MLP neurons of a small language model. Each row is named by its layer, matrix (gate and up: input weights) and neuron, and shows model dimensions 48-143. Each number is 128 + 32 x the weight over its row's rms, rounded and kept within 0 to 255. Numbers have three digits each. A neuron's up and down rows have the sign that makes its largest values positive.
A block is one neuron, or neurons of one layer that tend to fire together. After each block is what it responds to, as a language model described it from the Wikipedia text at the highest values.

L3.gate183:157121125072076089133132073133118144156151155139165137134138157114185153095198144138145161136130143136159034152156114049158166122182079073170167111126171135140141149114171130141111162119143156125152084094161126101124081147182166097096090191163101143156178081110159107117147025122132139103
L3.up183:133146122136113097108178186117134170125141118116116126121125066090121144108098142139146132037166066080107128093089134068117102071177151145108169097134158152131157094104161142105174171080148068105097124097042153162141099131109099141182098135166112095112156115162078107095145091156141065115
L3.gate262:130149092127086128116144055066141107102146108148134182067174121110160141137158096113112157109163198090170132121087086091179138078168109082139134102119163142081177124110144089093169112124185083155105118199133138063160112108169145087058149154135139148124084131168150181145076117107136165131
L3.up262:131138145134107103121074086157108141149136135125156095145200093126159125108117117140207169112193120129191119137140100111130138137187114155117100106105123115088113130170083110152112068158145117156119099091142139144110119123127106136109066178200123169092134111129167116158163157176147116138
L3.gate330:156124118133172127169122130116190137106123141082216187081155109141157116089170133143133165170169083132131081130154113092168135161126149152109135000147097102116137138120106130155100083109093116143136134144182098105105118191142136143157097106211078156182115139146149117113114112134130090124
L3.up330:132167177118078156103169120108169175092188168145169152132116129169140155136183062092093175099097129214083101133123130110141088131121159135145172150159068076162082092113131106141113149084117128083163128139126174109144086149097089112098119130129180116119143105132096068151166107081139128086
L3.gate337:146131102131099111139134198117222104078121116130162169116148104181152134114160140113160138122123116157187097156059107019118181175100074070127141120139137149141122166133138104056113135121124118106106182214167098115112095119062099118092126195128153147212139114112099099138150098135121119091
L3.up337:133136133114151143136193127121128166149126129142135113130114117119142132162146000141109045100134115106168164163175113108103159086093102080188122086101122097144181118140136155075221111148150157087184154128123159105100143091119108090154132154161092137142030099170115136189172116134119056155
L3.gate559:131084095167047112136129034097123119120171143110109081110132107156113148116128072091144143094131127090120156100129098148134150130168113080088133123211134165155112117152107112093117060110178096177110135137142140150105151129150137140130135180116110135111166134117161116151153139137135105091
L3.up559:166107101120156125100167161109071112143143072080136145138143121178118168172147094156119120184123153105100150133205155088113139123158122132083143131118133110097110099147134116095112149149096178132129119126129109158117088101147119163109114095137085150136112073156127211087170114185149125123
L3.gate658:117129116135116100146157113120116106139075119105149139133148125173160118159126153148124125133173192122169071088167078148095191089210156125163170116173107158145128063170165140139095117138065132168180095120134164051153094084113144167118075162120108169116127105100115130105138145126143155169
L3.up658:096124096118072137158203126138104108146129115063106166141096149089074108161130192106194143116130129117159172121151179146137150105127176123064080146094090168150102140116073124142065093080127115115105094114128165089151094105100133157125129128099156113136175102094105092154118177124102144121
L3.gate720:126157098124107121148154086130091121110143135113120116147188059130099170114174107128127175129143120116120103107087095142110149034139126081166126097147181073112136076133119125158154141094116099122171137143125162101187148190146092121143101103115120119124164127136139176157145157203164137082
L3.up720:138129065116132137177185166148102132134113114096156099141177077074104097113168135096126136070081127120081112105102100138108118094125172118181112124157170119134104109099080123116127188085154122130140104123141120118124114184087111196171159101155179117045134112092112161150077122119122111130
L3.gate893:141124166149122105103101131091139113077089117144136133091177142221113149107119078104095129163102164096158122124105129177105124144132085082114109118152185170133134143150142159116099165134101125139172103096114116148076181098153158149087172141201163118159093145092138129189124130098148106152
L3.up893:141092075119127117116090067135126141173104111130171125116169084143186156120100048121120134088103125019056074170101091113115158149119136112146117126159129164071126079120154128101173195143131132116160172129152114066144133152107162165131147075117118151130119123151141228132104093147101171122
L3.gate897:144111141140109162133081144125088166148197123129159155121154103173093150159142130145118129142103083100164097121131160085141162170097151117105133096158117114074134197152163097173099125159099130141146179118101120149190141089112021162069119099110078170141106171181117073114125116112102157088
L3.up897:145115111097113129133092127131117123153192079189081132137162059102095117144116148136117156077150103141199026098123116096152135106097192126114131066142119101137148115140115138110149164186148100126168176067153094109145173153156109120086124098115062123144127185151094140132143157148119155165
L3.gate942:136185078184137140099135132065131117145185130121125146207115106138113157119141108105173149056155100109143060132111074117100177056170103072213142108173148129094115107094117121095122069149148115169134151143104189114085171161135096182153166146096149191115074161096120164126159119150116179130
L3.up942:212106118102139124129123105168194135148069098097139159141128122153150157128174089140098093132146145096134109158122157110154117217188042124143137081128125131105119130123138114092119108094169171101193125061102118161148120137142120063138098089109164082181180109171081143118162101113118104105
L3.gate947:116107149108129140092102099135140131099092134130200147180124158101099096174159122119107116121150131162116073124084150051139103212174170151128104089145179125120127128101174136159176133143151142101181142176171080101104133166101107096142132103164084189129147065130093125153148111129109146110
L3.up947:073110116153129123142159099113131135140084140134134158146123122125169174174168067141094111150123110135159171134110138121194121110107156085110140024194147155156132131141076118091118126174166115165182171174098111094105042149114132169102136173134112176137115109129139157173108132109160138112
L3.gate1000:161074134103126064102085077075092098085124162160134131175147129137114101094171159139105180143122118232172085109144130113149086085133104130163173117129175161100204131147113110115187135108180156161144084167144177054144132101152129124144157114062080166112099164125170141163136097129152158102
L3.up1000:124138122082105147174199112084125181123142095127118107149171068143149101127099141150169147115152108126188178126059080098107136096128169110121115114081058050082122109081147126120096089089170090140109165158192146138089111144114134103143123119111153164109146179179138114129085114124142117122
L3.gate1125:114166082095093140113101096137109157131095137095126133114148108125112163143159134064148132089164101124215154073157135146135157092183170082162196128176158107160117118119118135163169070139133078196138142149119116108105147165086119129139167079073069153136115086054126154116092089136142107121
L3.up1125:102094132158136110158142131107164132129091179120144066110124164082097165178130164119101123156137098191159183095069162108172180120174046089117099071109113126087122162198110156124158121149139083133134142068163152171069068104229187128164167178182109148132115120125107090141129092111126111136
L3.gate1169:091092167107105105108089150095115148131112118135169136091160161127136113115190045122140170091168126203186141095099158051124127154149158136123107096173137131127161136163115152178121114178075161157184140157094144113139106138116091109160130131154116161098113140100102099147153127149117111105
L3.up1169:132137147132099134174106118130155158098125090127105157089145191165117122143212124186152141145209178136149115090062125071123094157147157140130113073114190118147145155159154156152075068162143155104130129171102138125117157165171056154144109131190113128100099165106132108151155115143098089117
L3.gate1207:099119132095091084182087103125102127169133152123116123121130109105118122071164195079171160153127161151203151156091142095154176129139148141128133106162178146165109081163090073153058169133179138082171081115176179051120146129098095171128168147098130148123139101093126125112142096164154174046
L3.up1207:137112200149199141128139183180136134139075108106086153188173105113101166103068138160160101062181077130121113124137123143136128160123120108123164076157080136166146101138095116169148134140149071084194148149142121190160161137127125107095098144159138139074129137132149166089158097141111188150
L3.gate1257:157094134082104149105124099161131173141134115155159177168146132133123127201237160105132143150181174157172086161063098094117151201135134128142083098106170178116168094149174095118152147106140154116128144155160106145125092071134093149115062096080172176123099132117145090151134034084140123075
L3.up1257:167122104078143141111146145110098131174165117114105180136110058085143169163084115126162108117149143109134162104117087113142148153120128160164172108091093162082108119127151113106108096221121149104244142210128151106171078129217173152177140115164118109124146123131162120110191172101083077120
Description: Prepositions before institution names. Prepositions and articles that link a role or credential to an institution in biographies, such as enrolled at, degree in, elected a (Fellow).

L5.gate365:165155097123118151132140120136116138107093154106120143052070138156135137195189096159117158136147147136108085125109039160144088114079203133150115097149159149138063146144183131139103152141123220186137180097128122152106110164120102143131126119110198130169112138145067097133122110108135158110
L5.up365:173165126147107127148135064071053128101121176109075114099090152150072141119134081142128148097140082118185140080057086139167110106085126136154151115098151101094109113139142168110123145184151145144155163124115132127100138141102124148127156125111164148170070099105115166093111145076101125159
L5.gate680:122136067120125086153089101106093050141160154112145113066039130089145134156107126144128124110103115078142125180148141121173149106154146048079102130122133099106127173085104142147090115160182135174098148141118100036144125137070130105152177081147128166140135098110057113062125151152116083162
L5.up680:175183096162110110139127123136104079184175100142159126136113102086193094099153131150097089124146121087117090185138157119125079152183125143151132160106143084134083162083152142141094100136164134139118137143112163105140129086120142068167134118217095143112097105112130139094147107125131046147
L5.gate753:144155112118140117217150122065100093116206129132095130095092048105153108122120109134197123127148074130142125189133106195073124105099200109172143100092142134146112067118158140081075137172120119170085143173088101130125103090135111098126135166093163143125110173081126099120108174115102042179
L5.up753:114174060121095147146123162106117099077192140112093160056078073103141102116156142137177113131129116123161135101170093164134146155130138127107080105120113137160112058119162151155123113150126152115084146125100147108128102108141143088105121178106144126179157097083136115085093131133138074130
L5.gate1012:152134162132136095105126125084115106125169140134088108043078107099155140178155115143072146161128129039100087130127157120158114175089094131150142132126181124136107097160176163136155111115161092109137118087071158091177105106149134123140088127126148127137113043107046167144122087142133134104
L5.up1012:119180096186121149095095183133092063096140130185068150135123193114106155212097167086091169146126129080110089127145118153171097109099100098144082133132156095114156140133131166206126068127149144125090096114092082111147153117149121104162098133083132148185105065139084134125139121117124140174
Description: Name-completing tokens. The token that completes a multi-part name, usually a person's surname or its last piece (Abraham Lincoln, Gil Evans, Gagarina), also final suffixes of institution or field names like Physics, Endocrinology.

L5.gate511:166122092116083102201136108074157152121089107114152150174152127129082159146120157098144137096121148154146080133156129158160109152139097156150130152128212188145139175168098106119118130179152141150148149164191112112149165080141148128108098160120106150099076099048068113122093128108123147136
L5.up511:136049147148098128189125169128104093184083122092161111180158083096143170213136108130119153139156164171117097088124111118188167137125157150146162110182103133126136156164168147107096151124085147139160141173110130144127136126164133108100107141141059140122079125111182124135107129105158130149
L5.gate779:152111159097173088160103110106121122122131141186154134129170115108092156092130064124199134120132120127136151066148080159134148123146075155172105119100179159132134106138131086136167124105108154182081158154155198123153171125131102122170110161165126142066083068093136096116101138085077114118
L5.up779:142207150140137106171133170092161127093158111159193174156138138120076150127144141102161150086109159159122134164142152174140124208145095142106149181150173116136109124110159152150118127177158126090097112072128161173106125127164116115114081123107129122089151075158129101146134127110140098079
L5.gate1040:099121122117126091147152113103098112177141117138194181131176115169122148186136094104142111099129157118104146086069107080131190138116157082132111108126114126077127156141175115142127098119136141088101182118107151098123133085119057137137089163077095120138087132098118089138141150091131088082
L5.up1040:084122122069140114108109147068105115121112126106180120133126158223169122100115113134114187103098102125084118182194135173164140088151142085142124136154138068130116140113140149142126102166187187180114096191087113106115149139129142127154139163126155167114093099078105127140139142149181112117
L5.gate1088:136133124154156124156147137098120155164103141129142162123140143110148155157104119139188171118163174076168123120117144151108140164107103091162132107066129166141158102119187114081105146133157117130147145152155170175167145036116052148143051133159169160115133125147112086100112135113080143150
L5.up1088:129100087120146085114140101110114079136166174187117123125179104162065136131134147148084161161101133111152144129141141176114179153091111170166115226150154106099135113140151115139083112171108114083145066142095179088155150128115113176110130159112117166083156148151139114067132150092136082109
Description: Prepositions after governing words. Prepositions, especially "on", "in", "of", right after a noun or verb that selects them, e.g. impact on, relied on, majoring in; sometimes "studied".

L4.gate804:126067172065128056106119134029118075114120071102137159109122168101092170133148102104143175135153143088139073153128075138090143147170099101161091090156180170124127116123115096130155127070169160149121126124148152134179125111156163134122165088086153145120113068155133130133081116079114103084
L4.up804:156173162133145099166133074120139094142139117114124218103115185127091162196139116118117125160129128160108157152170110132162118174137058149188145106201139114159094128147136117168113179142146143100161103086126183157111116159173170089186096147146170062151139108132103159071176126115154134114
Description: Education degree phrases. Mostly fires on the word after a degree or school mention in biographies, such as in after bachelor's degree, High in Science High School, her degree; weaker on scattered unrelated tokens.

L3.gate36:149128120156094119120101064133091118032117105085081132119146161122149121126157123123108135094109149131170176141155130129141186144133107111158126144101146115121195136103129137117178160091138151148146102126164089120131079066061131109126090146155126166150128159131081182124111102093099113077
L3.up36:090078068140127160133106174124099111091083141112111112133127101076054121153091130146124161151144200084152119150124068111109143136150112130135151151072131096151147110120115123142158142109170049093148152113191068170169103123122113117112084141139156107122128100110118116103182104154093172111
L3.gate57:110089142104099119110120090134178116151137155104102108095146153100156140159157162150145133137163134097154171139120120119135110136080136120115116107155146162131132184104170125129111104174106122162074095199154093176126139111040133109174068154196102165116175139079136079159149137057119123137
L3.up57:089140053110115112128105131134170144077141083087096107042159112059150146096111148136126157144127062095157191132122115153154140132121171099072122124175139101093142153115120104150117052203151065176093127143170118168155124067121158086144080164167116168132127113137115053147152176104112119175
L3.gate123:111069091109145156090174100096141130045143130121102111128141106120085134143145161102144142163135124055140148060124138072097097067111091074181166098156166139079177111133128118119121074135171157096104154078104094096116124150127137121163127150102189165169090102132166066109151122131155144114
L3.up123:119117077116111145154146082124118159127117154094080142177141124131129165150148163076078085171176114132121160125129133144131114141116115120120141120071228149086167121062103154136125129179143156164129117135108112122117065112152080151127078090089215157112149105138120110071171125144106107123
L3.gate223:127132168173099110164129100148123157135212110086118123198111198105108142169108093111183123094174095165152138066130161146136121104123034096097092128143110134114138160191104121144185070124172192090194170176104152143118125113107132104170114095151169168153149107101167069100112098149117145081
L3.up223:108141094167140102141118077152146129098133098105134189093116142186145117101110117110205114032156066130088108088108118132131183092117054124139122120099149144141138140128133123101144086069192130162144075121096123103188154091119122120140101101152174150175131129105164128101172129132090187118
L3.gate279:157077114120096089155120086138112141146180114089097132118106169090188161106126088051165101122154077080074135086097114112084119138120087081181160102072163107089171127186236146121155107155203120128227193163155146133178158087128119137141156115170175122150126132101118111081157088099171174109
L3.up279:155123180150114120133090131105120165127143103060123100104071174108175159075128049133119110088144055153089128195119112188093107152145117118146224122101138107115080187183161155134175095119139090139169146133138079136174158102164090134161140130126169168133139096126092112075180109098178140123
L3.gate437:199115115097125110146066147157172131141089152118073196094109121128111130127128045101152151104141115100146155108168169169110178111125211157105180118137078093133157123088131128134184131142136184099186158103176162176130152127129071104140124169154069146157200104100115135090182110120103145142
L3.up437:188138050151176104124104137149116141088119060097073190143151087126117047164071097147161140092187170043101119167179153192121093095120150099147159137119107120125106067147122146136069117126144123091121098145135132138158108125114143110144069196097135101090145155139135127144165149155113141111
L3.gate539:128105122182145119173159040092133112103166130058084103122124148133206097116117142124174143125168133137125150111108171145137146096151139148151133125108120131080184117104164145118168146172199125164099173117171111162138129134089099112181101103150104133127061176102130123105123101140125061084
L3.up539:151126073178112116145147145104131136115172119086177111166073128127143153127102129143117069110109142138122102103111225096172135146127178113124141167143108150126147173145145163105089150129161095099118147114144072156197141115110106140121098076121128105142144162179154080156101133168096132131
L3.gate581:135109130130114110146103112093145134075140190102115135109108124155110156108112133077146123159153111075129153109081133139096141141081052089159138112149109068126108143081160136165160098150158120167150142183111062162159162089115129162143093119113081157128168112196104111068144124059066146133
L3.up581:141137057107140099146121143141101148172167096128090102143120110144163155143081134101133160078151132162198153145145137111100087126127108138161065164109071134108148118128142158119151098083165116115143180132108148142099101186177086103205122117060181120096133120079158044119175152127069172116
L3.gate615:132158157146154103178095087126140043088165106109130136124098124150175115123163071127184103183149121139118091136145090174058114110110114111083158074146153124103177098149120145098088125105144124167108102157096114160202138125069161088093136152135114152103121100088142061095124114115120176109
L3.up615:100086115106118141177152109138089075165191079152123120124112117118144084142111163103173123161117105195150087107164126119105111142057133133234128140146133137161097096100129129128101153087117102184134113118186166178106121087130182144146156215116152109141138119125117090143111159124121132040
L3.gate618:138119117134152145159105103115141126076084147093155160123122142159207161188150158122134142112141147094141156098095150144164127062186144119125103124130176114131118107115075118128148128151162166137069131093109117177079090080101158146126086124170138066105162145140099046117114133065106124128
L3.up618:168151134144135138153131144105120147126087180049174101126068141100137160114167154097067089085141116103104106106144168145089082102155174120108080130129121171142136175101120193105120146070048157103110090167097139142124132085148124135153103154154181143164099146136128094163119099142088171155
L3.gate634:147132081119118119187144111147091127082154127127111142123114164168114100150126157072135114139181139120133166094146056129117161124118107134178082088128123177091135179124158124149142114147148103072135124178145076141143199155102116173140068085162158107129165142102125046111106158120157126094
L3.up634:071108154163108147152138107148132145111189154104100132125177120099120114059128153153096116109131133156173126132104113093097101143108143089176100130115156124107170135162159120108110095178142113149104130064149098047136147168171166102097107138124170121133156123201100127097144155145153171093
L3.gate660:134107061098133108114146140087171100118141146104130155103095140170133144132080118110129122106142090143128129120131091123129155095136177138136166117123135136167144099095125111126084084159216095123119070153165110157146144152113083176128090174132146163057091078105116072088118162156059147088
L3.up660:127145104122102144134113123135128115129126106127104052065138146094134073150143087171097140119131094106123139114173097117110149108113136075107205134028122146118165140120111107112095115082126079128114081155087128144121150049089126129088074154092099127167112116081112086159071102107140165088
L3.gate795:110073148143101123152151109138122128134171160133125154163070135079178201175122133062123069120128073138053154145179140166136117059145130108138081150150138151156112128150106129128108092128150134077184087136134107118118132085142098127126135152115141105126083092103142084170126163135087165146
L3.up795:133073087103075124096173155146113080149147118139125139121126139062133161156105157163165131137059079159108123153115121124147135103102113093109051174146149075138135144120098157120128102104099117090139121136144136173154122135144049104182085125128125119150065118167123102148086130112122183094
L3.gate907:131098115180178158120157071134115163125111159157138120157081159091220190122148109102151158197132090113076154109128154157118118145102112077152136129102113097120153116077140143170096084167214122115128125183060126123126066125186147118163071101086149150158144197098108073051158137143100149097
L3.up907:114067096126174168110146108125106126077090162125107146136073143090203144068094122085170143173113119103117159087118137152114123154104085103117107166112079121118155157116206118145102150164189171160120155157109108099127083163127130129109131121071117097152131193122128058069106112115064161124
L3.gate1009:131114117149055086157133047151087139119155108125164090141149113067174139118149112064017136094161116173127184100158124125094142075186096091165147093064120162105141142113127144144123095204121090158122141176139108074162166165188169138175127116178169154135112151126101141100180132095148158126
L3.up1009:138103094054107139190157163203153140172108121073117128078133147098156110082154157105099136170166139116168133150092190126093184138164128115216148144094110159151116141179097102140144110146111112143142132165135180063142110111123082144134113136093112142091146122095135106102179191127137124054
L3.gate1258:115183114071142100116134134103119155125134146104095108134184148163140103119121097097115117145170138148144150081114118130076116068162079098099169162116106072138119154171093119163126096128179148117070133155101070076094134105168151075169071126128136183123139103115090109113090131155122125151
L3.up1258:135104057081080131182112089143132205075129156166104141150114120122128098123106098069165113164141076129123142098113100081141125094124139045162129131106115175062088104131118144150136110132151159144151144090120106086117119068127130126132074155101070107147114136110107122133148127159108163136
Description: Name-completing final tokens. Final word or word-piece that completes a multi-word name or term, e.g. organization names, places, teams, often before a comma or table bar (Technology, Paralympics, River).

L4.gate150:116200084072081104123147108048138073113079152070166135108151104164153090108126079133105139089146159102102140179134111179138133138137170094068186126088118132131128120159133084098080136087155081142110126188121117057115146122178113103095131100153157156076120058081162084165141153150166097089
L4.up150:163181140131187051104138162061137088119096107087140196157146123091136130156119130136137152069134215070086075197131098116102105143103154189103136083113123181118161133132110066063148176103127090144119104193139119152130110169176128153135097140165128148103110172122132189136148103140120147066
Description: Trailing digits of numbers. Final digit tokens of multi-digit numbers, mostly right after a decimal point, as in 3.5 out of 5, 4.9%, 57.62 in tables.

L4.gate575:163114127171164103133128112138143090065071100175135139107087165156115181204097072119162101094132094140067097120139140128070096077064168072118116105194132151108162106140150126204141115151144195164129163135105147140152134121117155180162121131063115191131087131135136093113081145130085152137
L4.up575:144085138136103095180108113148110087152109131117081116127149103156152093235066062125186127139103129095112138117123100147152163099127151136158141124140125089114075077164094144134134099188183142148111134110145043093133175093128117137167111110088116126115106142100068137108107125083144115129
Description: Proper-name final token. Last word or word piece that completes a multi-word proper name, such as Air Force, Highland Park, Kabuki Warriors, Sacconi Medal, HOW Design Conference.

L5.gate205:151136204133172131094124204189198127115129127110136149130170136144138156118133125116127065165169146163122119135143099183111110134121162040144140115082109146091197153141143080142050116139127123127161172177137141094061137123161104124122158133073169153111167109117172117145154102124136131123
L5.up205:137107148117140160093150134109111115154107077081118195120095134103125128129190122113112135067146140131171107167118053057136115132144185108135123116163121142091166084077176084145071141135148110127148134120129111100103123148157103108147145167141124152065163140194163161154130184144098111124
L5.gate257:172103170090160180146105077124128147103075165091127175165092206129085133136125135074114184169080146135128151110056146096148137140073137080169197099096115137125117119110125091100148131088150152135120189138152134142099122080162166099089159133133156148065135111110104102088103059110080150156
L5.up257:139113159150107080097096162124116103115122120154142137150146190142197152148124096093091149183167131160105136135157108155146064169126170109163176100124155045121147167158064139096130141124103174120133165106181129195183107110149133167140152139203173122109077136171165138144120160114088159109
L5.gate728:151145188140137121137135153059131105141092187099123140189104179131178122113122082129144146161155160111133096111052146147164117116088131137181162118114133107152107125126098092154138134107138177096151154150158203138148119083122127140085127144174181174094146071071138117149062149167139141170
L5.up728:160164140092091083219122175091109206105132147085140207156121133195110099115154081118131144121106185135164119078070098143116086100096076140115098146151104092181103192099090115172082151151132143123163155155177120078124129128222156091131178098070080173130124119111149151091109134088125112138
L5.gate1196:123136137124175159147113180097138148146067120138148158104103147078121167155103134157128090116092129104112139126176071098158164140157114114106188083101144071164148076122144125141044062113117127155105189082164160044120112039124120145118155141135132201142112149116167070115135106110087088136
L5.up1196:136108162068130108098147183097177118110093120111187166150125150124158108145130132086098092179207138096097160140137170161126116098087101126154122167142137143137149224130136103158128156140144088102082177159167100178143102127180123088111070121147158107130178159130095137128126138098127114170
Description: Digits inside numbers. Digit pieces right after a decimal point or thousands comma, mainly decimal coordinates and unit conversions (94.87658°E, 15,000 m²); also jury/jail, d.

L3.gate11:165116102123117115117129086135186101153168175105089146148219142148174113109150176176147142078114158100162092113127102122126164099193104125181188110135139105136122128125124144105147137116154135162124092145164159113142110117141125158122141075091119146091057151165093151155116077158135190129
L3.up11:175119137136101129136119107076149106093145159141146185135127154096094101090069087132119163118146152194159195115147122136103151131161075143100110136109097163193091158133151068073137131070154108127139080134203140137095156137135117126130205160164185104138111146093153130109129136167122162128
L3.gate53:182153155116148070134152162151159146177157120149133139105146173113142107097164171162141137126129127130136184118092160124090112083134143135135092101146085170094218101139153152129141139106099129107163114186111076134185093127149182139133153052126056149125140077131114135117135114143125147172
L3.up53:164168129120163113160086095074153091129094176144121187115107098153082117109145141087131117127185157145134117129147111105155162130122090114188175142095149105131085125164139067184068114109145168137125122144170137087072187133095111148128076119139134118120113111098130166093145116123112158150
L3.gate153:171182170127127114133052164060163079119212160086125151094133153126134121088129058101103159137162169172050106109150102165076143101107124083169138111111130117144163144148130102156079118162132157148126096150188156130112123111185121151081117123129165159128110140114147064164147086104140153157
L3.up153:184149144067140144110106111086090121095204175098100181081110159114100132088129117131095081182121163086101147124196053104104120125102158126124125114077164093134159152155156110110076175169170110095108203156147149086104164165107095167090124160104194135216090109072129169153141107102167179099
L3.gate311:172128164154148177157151151068137074086105227147129155141155167133119058090168113161141125121139169112190115127077119071100178118121105109149183107189135107135119158132148091105185092157150147084121142142158150055105148166126124181137104099149139123160105147102154070134104107144124168158
L3.up311:177134159160124145186147135083103118137120155137049174129123128191154105115087101138134109136138163131135142123137181040104144117074063102142108122131101088089087106170143147150139121159159132114035193167176128106116149128182112196127114140159123151184115152153143144093122108115159162181
L3.gate383:153122165137173150115094135091175079053074137119095108112130138138125178113118138131136190043219142100090083064139110124102146081101182110119119100089129089142189147155164092121102111105194131109107077144175124129137095127164134195095114155109102137158108077103143101111123073175113145136
L3.up383:145108143156169141104131092103180124093091141096095159135097152128133165080141164133127133167168133111125114145127111149105182136107150092101137122119119155076187136158164072153088120130135159133095145124128147112130160163205135118150107163155087123106151096199138063122150076117133146158
L3.gate465:162129117149163111151119142130163131120164156120192098104129130150164120105152053189120113154061120140136088115090106124157122100138109102112175142112160149161147137160198109048150129201090139117044100156132110086129106075135152145072194113105152141138148120145107140128140082195121118141
L3.up465:150104149125167126112133135131146108088095117079163104105089150155125141109124107126147069131139186169132113156102094154151108055206100109087130125139169099129126147160138149097069117152173189156075147165206161108122134119149097141132196130124148141096083113136145095135152067150139107147
L3.gate613:137126190102129109144140140131129082117174144106071141150125137108137164091139177154123154141091170161102068141106116134137148089112128113132111142122175134151133106112104120113127148135138110107074135144246179130082129098129122166160173063110104120177097164133139097110147093067085132103
L3.up613:147167140161168147140088111089124113111108175090171132071127127180179167114138169111139134181149166102140147134101167103111076126149089085125106089146170090089152150127120095131125109092197101133103168192082149104093160144148090147092205099162151161189196146134134127107150141158137081144
L3.gate694:156154101115193070157164172114138104080151162182084152178153155200129144101066142130117118156073149091093164131110128130073178129123072138152125115129114075087147122118132093097094144131165128084133121133164125103076145137143100163063139107111118114131099174139131135073120073170151156080
L3.up694:173155104164149163150156171109161115135126142127097144105115135128121101118070171131120118129176177165169121117130135137124179107172108124159173164094145066139098117111170080064166156094180142148181136164198118075073141055115168155069151108138192139136160108123103076150187131086097170123
L3.gate783:175132092074142139146084132088193096106139140099125191173150152116129109098164118162142120164136117106180126166115094121136139140150100152130155121119143158087143142119108076106100129130153111135103096137195111162113169137150119178098170081087136170135107123070143123126140144131148145126
L3.up783:182175168136190108137157127161156127141105188143147154149145159166154140069167148167115135148101142141107124125108122115087148203196129153103114123122093093115113197158113143113059146080116120117118103137177149126072087153068161100101143137140126191116168086133093138115132123144128121146
L3.gate902:174170133132113146141095163117129109098128188105111096152078172087173157108109075079158144138089132118118161157202106080071174167163126167171205133154219078068164130151131116124098055130177145089118162138175118146133157156101121146080156130159115119169123124111102153136115117120160199120
L3.up902:116144095138083107168179130115146141127161117105109141122144123085112093109138149123104075152103150110120169145132156130121113156121123090180111117139158138203083164090139117099136153144133086141169117133124128114131143117071096205076137058133140094118126121197078081149132098129102182189
L3.gate933:149106082093101041151172171110096121169149090095146112161109167113119114102121096119100108123110139224157071117141115161190145088096184106145196095141138136117091144137155123104144134092120175083093129124142131111103104133091077195120162114128167138092076126131111095080172110147130164130
L3.up933:183117146126125189162077160070140172052098126132162122209158126174157126119102120180115132102199121058121095060137067158132118120164075129177130159068145118144149152144143081124112184134158112091101130126134064154123119144118143116111139125194149140153165155096114178089078132150126115162
L3.gate983:159131164085165148131160154118181092104143179091159100160158118165129113109166136139104109152134113128188118117125111144119142101167123127076177138133130090125209159182182060113092134062140140105083097143093120058122090182148140143079125118113132168181182115164154096124152137092128124075
L3.up983:137179067087147083108204097128151117134120120128191122151160121139174130139151082102104139134139115158094117150141109152195152115174139131067100102157146109124182137171090117140100110092096166113145123158119086124106093187161126165132109132145169110179101166124152115117111104095127167120
L3.gate1039:139058074101119138152176106127089129104091119130072037109152143100121164129158176153094133117131128126113156092113096119112159103151086080086130123157141118113115112158089148144097139114138120141097078199151085140095099116171145134098104064120102163146136173105079097041163169134117135105
L3.up1039:207102110082161103081073155137111160136133125122178146160112136161142159079097156086130127121133125132108114138089138069074151135105085107209104122098140156082152156116130084177113107111202120070136172188140096183118117139106133126163164060140147135101127137127127104067131100174104169134
L3.gate1069:149126128083142125170113096077088160163117113082113165134167186166159095163136104163145197141154172144114161110186148104097157138156113082161199140121128103101173140047178102131112091193124105097133145138132098098205174081164125154123124085189119165150092118078120100127126122150137170125
L3.up1069:146107134187160119144135097118119156181117094091175134152110156151132124148143109159145161150132133135096089134115159095184154110127126122146119150085108124099104160108182134061086162145140132113110088107143147138168140098157150136061123085183107187108109201129176083110139115231103165124
L3.gate1122:147109140136101161077108161093109117121205123201131163118106155112119188096104142191113149140183133148166084057110097095131139114120091088151134102150076080066131209132138116147147107111106132106072136149153103126103130092111183131146150148114189122105132161150144166104096143147052166094
L3.up1122:179169139148144143144104133127151094143169150116129164154129088172161111128061129138106114145107109111165119139146197089120213102107097151116180160091119131152148123147093124135077150114129128142107112132055110106092161064122120143087111137093142070135134198055121146111159158161162115140
L3.gate1156:121129139136146052217145117074136054153119132137128141111107130112134118154091135134249130112111179128133157138093084143086159117189126164151160082113118115124095163194098117172055128129130096121106139131154129167138152093172135125103132135114166196141132143125151093122138118119107092144
L3.up1156:108126094107133179122113172142105137118116107152126164118089105140106059145144117070077124150131145142192085108070120140079179185128100115111139171148130106131131114158112147090121168166192114104085226082183167142140160146127083129142152113151167155178161161135116123173112107090162133133
Description: Final digits in numbers. The last digit piece of a number, often after a decimal point, in tables and infoboxes, e.g. 100.0 in vote totals, 1.5 liter, 51:29.